config.yaml
n_layer: 14
n_kv_head: 10
positions: "rope"
init_std_up: 0.0191
lr: 0.0022
MLP neurons of a small language model. Each row is named by its layer, matrix (gate and up: input weights) and neuron, and shows model dimensions 442-505. Each number is 200 + 30 x the weight over its row's rms, rounded and kept within 0 to 999. A neuron's up and down rows have the sign that makes its largest values positive.
A block is one neuron, or neurons of one layer that tend to fire together. After each block is what it responds to, as a language model described it from the Wikipedia text at the highest values.

L3.gate1526,171,143,154,221,177,273,180,127,221,179,247,236,201,184,242,180,126,162,236,234,277,250,195,210,241,219,207,205,229,266,166,176,199,232,223,205,183,138,169,251,191,155,195,184,202,215,202,216,171,165,218,164,191,153,174,245,153,121,142,223,183,180,155,212
L3.up1526,203,125,189,232,220,237,218,229,218,202,229,232,206,191,242,147,165,150,184,195,269,256,163,172,237,204,230,198,220,240,190,189,148,256,255,202,198,179,113,215,220,159,228,157,166,179,191,237,168,168,231,182,224,182,218,181,215,176,201,183,162,147,229,166
Final subword piece that completes a multi-token proper name of a person, place or team, such as Burn-ley, Dunde-e, Hux-ley, Velázque-z.

L9.gate37,231,200,218,187,163,275,150,212,185,193,160,226,202,201,208,258,197,181,198,157,223,208,186,249,179,175,204,169,202,230,180,121,189,196,231,187,176,151,208,176,127,217,163,249,196,187,210,208,155,159,224,220,174,159,209,220,176,167,149,240,168,215,201,229
L9.up37,184,177,224,256,246,190,198,180,209,162,217,134,223,171,185,231,199,190,237,231,256,320,174,221,241,232,245,220,232,190,169,160,150,210,210,160,199,172,217,263,195,198,156,214,136,250,112,198,117,169,201,244,206,154,219,200,178,179,208,165,180,192,227,191
L9.gate79,179,167,258,215,206,239,173,188,226,222,197,224,167,230,240,230,168,227,213,217,174,203,181,192,218,177,181,140,215,257,186,224,161,179,254,218,217,200,187,202,154,184,181,195,189,213,172,183,224,192,138,208,233,207,205,200,225,169,156,213,151,172,156,247
L9.up79,211,191,203,193,221,253,199,143,177,215,156,199,179,190,231,215,198,219,254,192,171,202,227,236,215,198,224,184,214,210,148,211,192,167,214,227,207,161,204,202,188,236,209,172,195,228,188,234,154,201,161,131,182,196,154,201,201,176,189,161,171,204,167,211
L9.gate148,220,201,202,209,201,190,213,211,203,245,172,174,212,157,205,210,159,167,190,172,216,186,208,171,197,185,168,179,266,216,167,235,227,169,219,187,229,222,223,212,189,215,194,180,257,207,216,227,174,157,204,161,221,210,179,239,194,162,197,200,189,177,176,244
L9.up148,237,160,217,228,150,208,184,157,166,180,173,214,168,227,236,212,138,188,180,191,162,202,202,219,234,261,214,181,279,214,187,193,195,241,202,189,259,180,188,170,158,205,138,193,186,154,184,205,156,219,211,211,269,238,199,156,199,180,160,192,221,185,240,260
L9.gate426,237,175,230,178,151,187,200,234,170,218,137,249,214,170,241,181,155,249,167,222,205,197,222,194,165,231,199,141,207,208,177,257,223,219,221,197,199,188,159,252,249,223,162,216,175,224,171,159,159,160,177,189,194,173,185,185,267,176,174,265,146,198,177,174
L9.up426,202,260,242,195,220,174,224,193,232,220,233,225,257,196,214,206,216,205,184,194,157,216,166,255,244,228,189,223,207,181,157,184,171,243,112,187,159,225,214,134,169,232,183,211,141,161,218,226,213,225,241,157,162,164,225,208,218,153,181,189,225,194,173,227
L9.gate706,192,141,198,171,240,239,168,278,213,235,245,198,163,237,211,141,265,202,195,225,188,199,212,199,237,222,288,211,166,198,220,156,211,148,182,185,161,200,207,175,183,196,209,181,201,214,151,198,175,173,194,201,204,220,315,239,171,149,262,222,159,249,213,193
L9.up706,252,178,204,203,222,186,187,274,225,251,205,173,165,209,164,138,248,213,233,199,194,189,189,144,174,214,219,225,195,250,213,172,237,193,228,247,217,178,224,181,161,219,167,224,214,241,208,176,178,212,194,195,189,210,292,213,197,187,235,274,179,225,228,173
L9.gate708,211,189,204,207,170,179,157,189,177,251,218,207,287,146,208,229,210,238,160,202,174,205,177,176,234,193,184,193,234,195,200,149,187,216,167,177,219,167,187,268,181,175,192,200,220,222,195,143,174,169,170,165,246,170,183,215,134,165,221,198,188,228,235,206
L9.up708,203,214,173,175,229,196,218,192,171,161,211,189,222,198,178,224,193,203,201,224,197,238,199,201,255,220,201,160,252,213,195,185,185,223,231,144,214,178,195,192,197,223,216,191,214,225,214,256,169,200,178,141,220,217,208,175,167,186,230,181,230,205,172,245
L9.gate775,210,229,127,164,213,185,170,261,215,179,182,213,212,200,127,168,159,195,203,206,237,171,194,210,235,213,167,246,235,252,167,218,192,174,196,233,228,188,195,143,219,135,252,204,233,220,265,187,186,232,219,108,161,207,188,209,199,200,174,220,180,179,158,223
L9.up775,163,207,207,256,204,187,160,189,230,232,217,188,175,184,213,138,177,162,175,229,224,216,147,206,208,139,155,212,215,227,119,180,192,185,218,231,195,184,210,159,205,193,164,172,203,142,256,153,244,166,213,163,219,183,243,200,158,214,161,170,204,210,188,242
L9.gate912,220,207,193,192,237,225,235,178,210,213,124,294,213,219,160,197,199,204,212,221,180,205,222,215,217,175,199,157,277,278,190,240,199,149,219,136,181,200,214,202,200,275,199,222,242,209,190,175,129,147,226,223,181,162,150,232,180,203,137,204,181,211,143,250
L9.up912,196,160,207,191,208,186,220,213,242,200,202,202,199,210,207,146,196,173,201,196,179,169,216,191,180,143,223,201,197,216,222,215,203,197,202,169,197,230,219,152,237,229,197,195,183,195,221,177,154,187,198,219,159,179,213,270,138,147,168,243,140,180,161,211
L9.gate1091,192,262,166,234,164,216,163,202,197,147,261,157,162,199,220,191,172,236,262,206,191,219,185,220,194,190,160,177,174,261,182,230,180,156,221,202,241,176,172,220,204,244,171,189,206,191,171,212,175,162,177,211,202,212,186,211,178,133,184,157,191,210,156,182
L9.up1091,139,191,186,198,134,271,177,201,187,161,164,209,221,162,255,204,203,187,205,148,221,231,216,198,224,191,200,187,195,320,178,234,147,193,146,233,153,219,123,192,227,228,218,189,228,196,157,191,223,214,199,197,170,177,187,212,219,210,225,173,247,194,191,196
L9.gate1097,154,164,198,215,243,197,182,182,179,212,199,232,205,208,182,228,209,229,171,185,208,198,207,163,165,178,187,217,193,210,186,201,179,194,203,205,148,213,212,175,207,216,190,206,169,228,103,185,166,140,249,231,164,159,210,223,178,190,242,236,258,187,167,310
L9.up1097,223,233,254,211,240,182,170,160,192,195,174,204,223,215,189,183,240,255,160,173,196,192,155,201,136,242,232,178,248,170,186,196,154,211,164,191,203,204,168,157,145,175,210,194,137,261,184,190,276,122,213,181,210,238,207,201,144,194,237,206,209,209,183,285
L9.gate1109,243,232,188,203,207,202,188,190,227,207,188,211,208,180,191,180,195,210,171,192,200,194,273,183,185,147,194,191,172,213,175,172,163,185,181,191,229,211,192,234,240,191,153,218,187,159,196,208,199,205,226,179,195,202,165,186,212,153,205,223,158,182,190,254
L9.up1109,236,248,181,272,234,203,151,233,197,193,244,197,240,150,212,153,163,236,187,205,191,207,241,195,164,192,169,227,182,236,170,138,190,203,161,204,243,197,231,196,235,174,204,205,217,228,209,211,193,224,200,211,221,191,211,192,193,164,230,184,246,226,199,207
L9.gate1279,186,232,160,201,153,215,223,222,242,231,240,223,232,170,264,149,167,200,159,200,228,258,189,153,194,203,214,140,223,216,144,170,239,213,159,220,200,195,150,187,161,213,165,168,235,246,231,202,212,215,212,209,191,221,199,220,213,207,197,208,184,232,177,241
L9.up1279,176,205,203,195,181,200,183,184,228,200,210,203,167,227,168,176,196,212,186,224,202,209,215,176,202,206,182,160,196,192,233,131,168,232,208,171,186,170,176,197,191,235,181,254,135,165,240,204,187,159,223,184,237,238,188,178,168,135,160,173,190,220,141,193
L9.gate1303,179,216,220,203,182,209,215,209,199,165,239,126,205,142,172,200,214,162,187,204,136,154,180,226,227,215,207,176,206,203,173,169,179,172,162,227,208,199,181,213,225,227,174,204,168,205,239,212,187,223,197,228,150,236,219,215,195,221,195,193,169,148,230,194
L9.up1303,220,206,219,201,123,250,212,213,183,221,218,211,178,169,192,199,144,186,262,243,254,152,181,232,190,183,210,258,178,232,164,182,229,207,192,235,195,203,201,164,207,246,186,187,175,242,250,237,198,155,203,221,204,168,223,255,209,223,197,176,211,191,193,184
L9.gate1372,121,141,166,178,166,214,192,194,164,235,202,178,177,150,149,204,204,196,185,205,204,231,206,241,217,163,256,160,130,210,168,234,162,163,214,257,169,173,222,146,160,199,257,280,222,187,146,135,190,193,232,157,237,198,166,199,234,209,155,139,183,213,212,206
L9.up1372,158,210,207,198,134,213,139,191,137,186,228,186,232,136,197,190,254,174,179,139,176,203,187,231,181,194,190,224,204,203,188,228,216,197,158,167,170,161,198,186,176,214,215,269,207,228,212,153,201,216,173,204,221,143,210,180,183,235,209,178,201,195,199,181
L9.gate1464,202,195,218,187,210,214,209,200,171,194,165,222,200,149,232,252,221,207,183,225,208,194,189,175,185,227,167,226,209,235,181,150,178,160,215,218,189,221,167,234,219,243,199,223,212,186,167,194,191,258,209,213,164,203,162,179,153,197,197,210,212,178,206,197
L9.up1464,237,184,231,231,206,233,185,161,199,207,197,180,201,178,182,201,215,248,191,220,209,231,212,148,180,197,193,175,245,224,227,187,257,218,138,139,171,192,205,206,154,196,197,199,218,205,155,217,243,189,181,240,166,169,187,243,233,204,212,271,197,192,207,219
L9.gate1542,199,173,286,200,193,195,149,243,135,231,205,188,220,154,179,168,188,198,169,170,225,248,183,241,207,229,203,159,153,210,160,222,231,188,174,225,181,209,220,210,193,229,202,205,157,199,202,152,178,167,154,190,164,215,193,179,159,239,232,178,225,204,200,260
L9.up1542,113,142,209,189,214,227,138,195,192,217,209,222,241,171,234,211,149,196,228,186,243,213,194,221,214,170,254,135,224,199,167,166,163,198,238,195,153,208,163,151,201,169,192,225,173,195,198,150,194,255,109,172,208,203,209,197,124,169,208,208,289,201,189,173
Final subword pieces that complete multi-token place names and surnames, e.g. Fay-ette, Hudder-s-field, Cunning-ham, often before a comma, pipe or "County".

L3.gate1333,228,221,201,243,184,148,152,259,146,150,269,207,104,204,229,225,156,199,223,155,242,210,217,181,177,178,192,146,188,159,199,211,153,198,191,189,198,197,230,200,212,221,189,246,245,226,158,173,192,190,228,149,224,215,154,195,205,223,162,199,144,182,202,183
L3.up1333,238,175,189,253,209,181,176,241,138,168,248,221,154,217,226,190,164,161,222,207,231,195,212,227,210,180,192,165,164,178,202,211,183,190,159,206,185,202,214,162,221,195,200,187,197,250,188,152,179,212,213,139,234,184,197,207,198,217,156,217,150,194,187,191
Verb base forms or stem fragments in running prose, often followed by an inflection like -s, -ed or -ing, as in keep(s), interpret(ed), celebrate(s).

L10.gate1139,168,177,171,203,252,240,195,195,180,193,196,179,193,213,223,175,167,268,242,266,134,196,186,228,189,161,222,157,233,197,197,174,214,235,217,266,208,179,246,187,223,192,196,230,195,214,174,249,231,255,237,232,183,171,297,260,227,195,173,178,199,229,235,269
L10.up1139,150,240,181,174,203,190,167,258,199,231,177,253,247,197,235,228,120,235,172,148,198,193,217,210,224,234,216,161,185,194,180,206,159,170,175,184,204,222,181,233,177,213,220,196,241,237,166,199,179,204,185,176,248,214,211,216,162,212,215,243,261,201,211,221
L10.gate1253,158,169,184,222,236,158,202,196,223,159,304,183,184,184,202,241,211,205,168,225,230,195,147,181,176,155,227,192,222,143,220,231,214,222,186,199,210,190,189,173,211,232,188,223,252,225,237,205,234,108,209,135,206,181,243,196,244,231,215,238,230,163,172,201
L10.up1253,165,174,215,210,161,205,151,213,205,184,188,179,189,241,235,200,192,208,204,217,209,177,245,254,217,151,198,204,186,209,173,231,198,204,188,194,157,184,104,230,212,219,178,190,237,152,204,185,195,226,211,167,200,224,204,188,258,207,128,181,145,174,149,267
L10.gate1458,195,214,171,166,265,208,199,215,198,167,218,194,241,182,224,192,224,262,222,144,140,161,234,197,187,235,254,197,234,170,186,244,185,216,205,212,222,221,164,224,222,239,151,171,215,203,182,165,217,208,150,157,203,184,209,211,174,216,216,238,171,227,249,214
L10.up1458,201,178,153,197,188,212,203,238,162,194,257,200,273,212,197,198,220,195,258,158,165,169,190,178,205,262,198,172,203,137,180,220,218,171,179,210,205,156,138,214,209,192,133,206,159,202,218,126,223,237,195,264,180,187,193,215,158,187,224,264,233,154,259,200
L10.gate1625,189,203,162,226,217,182,239,212,241,139,261,201,245,209,250,190,209,185,153,200,216,175,132,207,167,215,210,225,170,207,168,199,218,182,198,178,129,257,191,170,207,249,226,232,212,217,197,216,216,200,208,225,172,173,227,219,175,189,220,193,148,176,240,195
L10.up1625,186,161,230,185,254,172,210,221,151,210,248,196,226,226,279,254,216,221,178,204,236,206,216,205,217,205,218,151,185,197,249,217,216,195,217,167,171,156,189,200,259,196,216,248,182,231,212,172,184,219,159,181,159,166,188,226,218,187,202,264,180,184,242,206
Final subword pieces that complete descriptive adjectives, mostly in reviews and character descriptions, e.g. funk-ier, tune-ful, wins-ome, hill-y, du-mb.

L9.gate10,223,198,189,174,177,216,233,187,191,179,221,240,233,182,187,183,165,229,211,237,209,197,187,170,243,196,202,171,195,206,244,240,179,212,240,149,149,203,187,202,232,200,215,248,152,204,202,184,251,211,158,227,205,188,223,210,108,211,217,200,193,206,235,220
L9.up10,239,145,284,197,197,259,152,184,208,187,221,210,242,140,213,192,226,166,200,218,222,212,126,115,162,225,192,208,203,149,225,193,192,150,262,142,225,211,174,182,203,259,182,188,188,215,212,160,160,209,185,219,218,108,184,226,134,189,187,216,221,262,168,246
L9.gate21,178,210,247,216,204,246,204,196,202,115,233,179,227,209,170,193,253,215,192,147,133,215,214,202,112,214,202,195,201,183,194,133,199,144,185,205,194,192,184,228,261,197,232,193,202,218,215,201,217,221,285,182,204,225,173,234,194,167,205,251,162,184,188,199
L9.up21,146,183,210,236,200,210,207,169,226,195,220,188,224,208,173,200,246,268,191,185,180,229,195,163,178,175,192,161,242,227,163,246,193,207,201,235,177,214,201,175,195,179,209,241,178,235,208,168,177,228,223,238,178,240,252,228,225,204,233,186,221,195,174,203
L9.gate90,190,239,99,209,220,195,176,229,217,144,214,180,195,262,222,234,225,240,224,209,137,233,152,232,196,244,211,171,199,206,242,200,185,178,172,224,227,236,224,225,242,243,180,174,145,218,164,229,193,238,200,219,290,178,251,228,228,196,221,217,198,159,205,180
L9.up90,199,188,179,208,212,158,174,180,219,218,152,208,193,205,137,198,221,177,206,186,153,206,179,204,206,245,209,266,260,255,186,200,124,214,159,218,197,200,240,191,215,161,209,205,184,255,210,202,198,202,204,204,177,233,193,180,199,182,201,252,164,204,182,181
L9.gate252,180,248,152,198,147,151,243,241,239,237,226,170,251,198,208,214,163,219,176,287,174,244,202,215,237,236,208,198,174,215,171,181,184,244,170,257,233,242,240,125,193,208,242,197,199,202,201,184,228,258,194,185,147,186,246,188,190,225,165,199,205,198,122,182
L9.up252,230,220,201,181,216,182,230,231,205,186,254,150,187,208,151,218,231,162,171,215,206,166,199,147,245,158,162,217,195,230,189,203,206,187,208,178,226,276,163,149,196,235,221,258,133,232,242,211,147,184,192,209,251,258,199,175,201,194,216,211,245,173,251,166
L9.gate262,198,193,228,187,230,198,195,202,211,116,203,233,217,233,218,199,210,166,211,229,175,139,192,268,228,232,188,203,195,207,223,210,157,196,189,198,207,177,164,206,167,185,198,269,206,194,181,190,227,185,184,192,197,174,192,235,256,215,177,178,156,137,191,151
L9.up262,216,206,160,211,148,230,220,155,144,170,222,276,197,208,177,180,175,148,213,230,205,181,171,183,191,222,175,188,207,216,219,160,261,201,249,266,168,201,213,167,200,206,160,176,217,220,223,230,156,183,240,215,184,219,186,224,214,203,158,175,203,218,232,194
L9.gate404,204,233,208,162,227,172,168,173,203,195,244,167,255,154,197,238,312,215,217,204,190,175,201,218,190,167,175,197,192,228,174,160,205,242,244,171,220,175,169,213,190,174,152,233,159,179,234,116,250,232,202,194,228,209,260,182,208,155,223,211,231,181,197,232
L9.up404,223,234,198,169,166,186,219,260,240,221,189,172,176,193,189,209,205,204,202,174,247,220,183,202,162,194,211,220,216,139,153,224,191,194,132,199,189,231,213,183,184,193,182,157,191,210,223,188,206,189,190,169,191,221,168,165,271,209,147,205,201,207,288,206
L9.gate454,198,152,174,228,193,189,223,199,185,183,231,170,176,227,196,139,157,224,202,200,157,181,184,148,186,156,216,192,238,198,161,182,229,204,227,200,200,181,156,210,185,227,212,176,209,214,220,187,182,140,158,217,146,256,191,187,238,222,226,180,134,168,213,222
L9.up454,184,188,146,120,175,232,184,222,255,192,177,190,209,180,193,229,218,230,169,190,235,207,224,205,155,244,216,211,208,135,179,221,213,176,233,175,186,206,187,206,206,236,227,196,201,177,208,248,221,160,172,185,199,205,186,195,205,222,232,210,222,220,168,216
L9.gate475,193,201,197,228,213,169,130,232,235,173,198,203,193,193,236,208,245,137,278,200,214,165,211,166,191,223,181,218,204,191,237,196,117,207,222,166,231,187,126,208,230,229,175,194,245,265,175,192,210,197,179,146,234,203,232,202,215,205,190,216,191,223,230,240
L9.up475,164,157,185,245,193,175,155,205,211,188,159,191,172,159,216,234,208,178,211,181,167,184,206,159,185,193,192,253,201,167,234,242,158,250,209,193,251,229,168,194,146,179,182,178,196,216,210,254,254,216,188,178,249,221,211,234,206,232,227,166,165,186,112,203
L9.gate636,199,277,210,214,181,202,139,237,205,227,241,194,141,236,192,185,170,209,203,200,178,204,188,135,189,183,155,179,189,162,221,222,251,151,205,226,179,217,195,211,204,202,256,201,192,240,198,171,232,146,201,180,193,183,244,245,210,171,217,229,217,178,179,132
L9.up636,217,218,248,150,210,165,157,239,262,200,250,210,179,195,188,259,192,191,197,209,240,165,173,174,139,203,183,209,256,268,177,220,202,189,208,223,211,185,200,214,216,229,213,201,213,202,161,200,206,165,173,169,146,167,231,240,138,182,212,228,225,188,155,206
L9.gate806,248,222,192,182,164,186,222,240,190,154,229,174,146,199,210,239,222,238,200,237,240,183,151,214,239,227,178,130,149,169,217,151,165,203,182,201,207,181,202,182,200,218,231,240,233,243,233,180,241,248,192,171,157,167,214,195,226,210,177,199,160,177,192,187
L9.up806,203,241,221,199,158,195,205,212,187,187,163,224,157,240,166,208,167,198,239,203,208,178,240,140,252,171,173,187,171,140,221,229,196,266,213,170,212,190,217,220,157,207,163,231,249,257,219,171,228,172,149,201,179,187,169,223,224,190,205,208,214,198,184,217
L9.gate1032,174,231,206,168,219,220,244,237,206,221,201,216,235,202,189,194,196,234,195,187,201,199,187,201,168,222,165,187,246,251,215,181,150,256,161,220,230,233,215,147,217,184,184,215,162,200,149,213,196,210,181,190,169,189,186,236,211,202,192,256,224,215,231,191
L9.up1032,199,222,175,189,185,206,203,169,185,207,146,193,194,235,213,206,233,271,210,208,202,191,243,193,208,256,241,205,172,169,209,228,208,174,140,204,241,231,201,182,259,240,139,193,185,176,231,210,228,165,218,200,177,176,185,193,166,184,156,227,207,218,198,203
L9.gate1272,184,179,228,183,217,165,250,209,178,232,187,218,252,196,220,206,197,198,241,244,178,246,149,154,179,176,242,199,238,170,260,209,155,199,183,261,232,164,173,177,291,196,251,225,196,230,229,243,241,173,254,230,244,199,187,160,219,177,183,222,147,186,243,193
L9.up1272,250,171,175,249,195,233,195,213,219,191,135,153,163,187,184,178,257,189,184,191,151,212,133,178,179,214,227,168,208,249,193,154,174,180,205,180,237,154,161,205,215,295,229,155,190,224,194,220,245,162,244,223,231,185,168,246,197,203,174,216,190,205,213,196
L9.gate1278,272,197,210,216,115,178,209,165,239,151,267,256,182,238,215,163,164,170,201,202,244,208,235,162,263,200,171,239,185,199,189,241,162,168,176,224,204,207,174,193,248,244,253,184,199,198,142,242,175,219,159,177,252,195,178,202,210,230,259,236,209,193,220,202
L9.up1278,189,168,214,127,202,191,178,207,191,196,215,234,229,170,242,203,195,194,221,172,221,214,211,175,199,225,174,154,185,241,208,192,167,200,169,243,193,198,205,188,241,234,209,204,198,221,204,193,250,230,147,186,213,189,214,152,223,200,201,255,241,186,189,234
L9.gate1577,203,212,192,222,221,202,206,157,170,197,215,233,203,273,203,216,169,225,199,191,259,169,238,141,183,165,214,198,165,251,205,191,198,193,221,225,216,217,247,180,257,186,188,183,216,207,233,126,206,220,242,179,200,201,176,220,184,178,197,196,161,199,190,200
L9.up1577,202,212,184,221,236,221,215,141,222,172,207,157,187,180,207,200,192,204,168,189,197,215,264,192,158,196,198,176,219,213,179,171,162,214,201,203,209,193,252,175,177,246,144,211,201,195,234,219,201,227,264,169,214,234,184,232,174,192,250,241,138,177,177,131
L9.gate1676,191,221,219,223,214,192,262,193,248,217,209,170,215,193,172,209,154,245,188,215,188,188,195,232,177,163,174,198,250,210,177,258,167,196,181,236,203,188,195,156,194,230,218,206,192,171,222,212,210,232,126,172,218,201,171,218,226,151,156,90,221,169,198,228
L9.up1676,264,187,206,191,176,207,189,189,183,231,225,199,212,209,194,205,199,151,156,152,197,81,136,199,193,175,150,211,231,180,217,207,220,247,182,197,185,193,202,206,203,192,181,190,141,202,162,147,174,242,223,167,203,202,229,191,203,173,221,206,214,201,217,183
L9.gate1701,187,189,189,174,218,215,172,216,222,151,155,220,191,207,169,220,229,218,191,174,212,194,181,163,198,269,218,200,225,269,161,147,221,203,179,220,191,278,209,195,225,196,196,249,216,242,196,195,179,218,187,166,220,191,165,191,231,224,223,196,214,207,191,202
L9.up1701,187,236,155,138,259,155,174,217,238,215,229,230,229,221,159,202,253,208,200,231,182,170,180,207,229,179,194,192,168,265,188,186,190,192,217,211,180,240,151,208,206,165,184,183,183,205,237,248,231,175,171,201,191,160,194,206,190,206,140,254,209,180,272,190
Word-final pieces of emotion adjectives after "was/is/becomes", such as fur-ious, enr-aged, frust-rated, unhap-py, and mid-word pieces of other verbs.

L10.gate25,185,165,205,231,239,248,164,118,265,202,178,203,174,194,205,253,153,149,205,201,142,177,201,182,160,186,174,181,221,194,179,211,184,180,202,239,218,224,159,204,181,213,191,201,189,190,205,168,200,255,151,176,219,195,192,201,232,169,185,221,166,210,170,228
L10.up25,213,219,173,209,215,147,208,152,193,193,273,210,186,265,212,231,147,195,206,238,229,204,251,254,180,236,194,187,212,222,192,229,201,198,211,208,151,209,185,206,176,223,215,226,188,191,192,182,156,219,194,186,191,179,220,219,170,226,199,186,237,191,177,193
L10.gate479,208,231,200,226,209,180,187,184,210,224,169,218,165,209,240,178,251,187,248,156,179,201,158,183,257,197,189,264,221,207,260,259,212,217,244,252,187,235,174,208,217,187,228,265,181,191,211,114,168,259,179,165,204,243,197,194,211,177,201,179,191,193,191,206
L10.up479,184,146,194,172,213,130,213,190,235,143,223,214,203,196,196,251,148,207,218,184,264,203,127,225,180,191,132,171,183,211,162,197,224,169,210,213,169,217,215,215,243,234,210,222,206,185,196,196,208,247,232,160,167,201,206,218,205,181,233,174,221,200,167,189
L10.gate495,200,222,188,241,214,226,192,233,202,175,281,189,248,213,246,228,170,160,196,176,177,201,195,169,214,188,211,208,214,169,188,190,222,144,172,234,158,163,204,188,227,179,263,210,225,146,231,201,208,153,149,250,258,165,170,220,209,192,185,172,243,190,199,202
L10.up495,188,184,262,254,219,219,182,196,176,183,202,193,197,179,201,194,246,213,240,155,182,231,147,247,149,161,198,179,215,262,189,190,241,221,218,179,205,227,176,216,143,200,196,275,186,184,160,193,145,232,215,225,178,249,183,197,207,248,224,230,178,236,210,247
L10.gate1293,185,197,161,182,256,275,150,135,214,172,210,224,201,147,202,216,185,221,189,146,216,214,179,228,179,173,206,192,168,197,209,220,159,178,190,166,157,165,268,203,236,160,286,229,233,224,173,203,213,195,222,184,193,277,239,178,167,147,223,209,163,184,211,184
L10.up1293,238,207,205,212,171,200,177,216,163,233,228,204,269,240,227,240,186,148,193,113,216,211,218,199,207,204,99,215,209,217,161,222,196,170,170,168,201,180,255,233,212,177,211,220,162,154,192,214,229,203,170,236,185,141,175,218,235,224,178,235,225,224,228,246
Word pieces of town, city, county and region names, plus nearby commas and "in", as in Dun|murry, War|wick, Lake City.